Weights of a small GPT-style language model, trained from scratch on English Wikipedia.
Size: width 704, 11 heads of 64, MLP 2816 tanh GELU, vocabulary 8192, 66.1M parameters.
MLP neurons of a small language model. Each row is named by its layer, matrix (up: input weights) and neuron, and shows model dimensions 592-655. Each number is 128 + 32 x the weight over its row's rms, rounded and kept within 0 to 255.
After each neuron's rows, "fires on" lists the tokens most often at its 100 highest values on Wikipedia text that the model never trained on.

L6.up107 [135 183  99 153 107 175 161 110 178 114 202 156 175 175 102 140  64 124  95  78 119  75  81 159  68 112 155 150 153 156 120 157 119 156 200 109 126 139 155 139 141  95 103  93  99 137 185 161 104 103 163 118 145 148 154 143 161  83  55  87  54 109  95 153]
fires on: "ti", "si", "bl", "tic", ".", "gi"

L6.up1778 [208  91 102 104 136  85 170 147 153 121  31 133 163  98 101 115  75 117 137 132 133 138 133 123 149 118 115 143 128  84 110 103 129 143 179 120 162 159 150 108 117 176 148  89 120 135 122 144 111 142 111 137 139 159 152 126 190 146 145 116 108  93  93 121]
fires on: " the", "e", "ly", " A", "d"

L6.up1692 [180 110 130 140 137 162 112 182 156 102 105 142 151 161  87 104 110 169 167 149  91 122  99 126 114 128 111 108  82 124 140  94 146 108 137  98  69 138 186  67 155  72  95 108 108 151 148 154  83 126 149 107 106 112 163 119  86 118 171 130 139 155 137 144]
fires on: " as", " of", " with", " lack", " without"

L6.up761 [141 135 127 118 146 146 112 136 140 153 116 120 129 184 151  74  59 173  89 149 181 130 112 126  84 134 126 106 154 170 111 137 126 113  79 152 111  86 184 101 144 164 145 100 153 118 158 116 196 120 133  93  87 119 119  93 161 107 171 116  94 138 131 126]
fires on: " a", "a", " Da", " Na", " Ma", " 1"

L6.up2601 [133 126  68 113 123 177  90 129 161 124  92 178 116 128 122 158 174 110 116 150 167  79 105 155  68 110 121  96 195 113 145 150 191 204  71  72 124 137 165  61  63 125 134 145 130 121 101 111  91 108 166 120 126 142 135  62 140 113  71 129 107 125 212 135]
fires on: " of", " de", "c", ",", " Der"

L6.up1805 [124 111 126 112 113 142 140 142 135 149 145 104 174 160  85 136  93 201 180  93 126 132 118 139 157 162 177 164 122 178 160 209 146 141 110 141 111 134 116  88  15  66 154 138 135 124  65 102 110  55 207  77 109 129 126 149 132 133 112  75 190 173 144 163]
fires on: ".", "e", " Sc", "ta"

L6.up2719 [149 145 108 116 124 134 139 129 179 184 117  67  62 116  77  89 175 142  78 117 131 140 141 122 147 176  67 151 147 161 225 113 124 101 130 147 108 128 160  66 106 130  86 138  73 109 114  88  89  88 136  89 129 135  97 103 138 131 123 103  88 104 112 202]
fires on: " |", " @", " exc", "\n\n", "11"

L6.up288 [179 127 103  74 158  96 123 210  94 112 126  77 121 227 118 130 124 170 131  69 168 133  75 187 112  64  91 129 158 174 120  64 163 164 153  93 146  99 113 112 155  75 133 139 141 122 174 141 100 100 141 115 115 111  77  86 122 120 129  95 135 113 125 134]
fires on: " on", " of", " the", " along", " over", "day"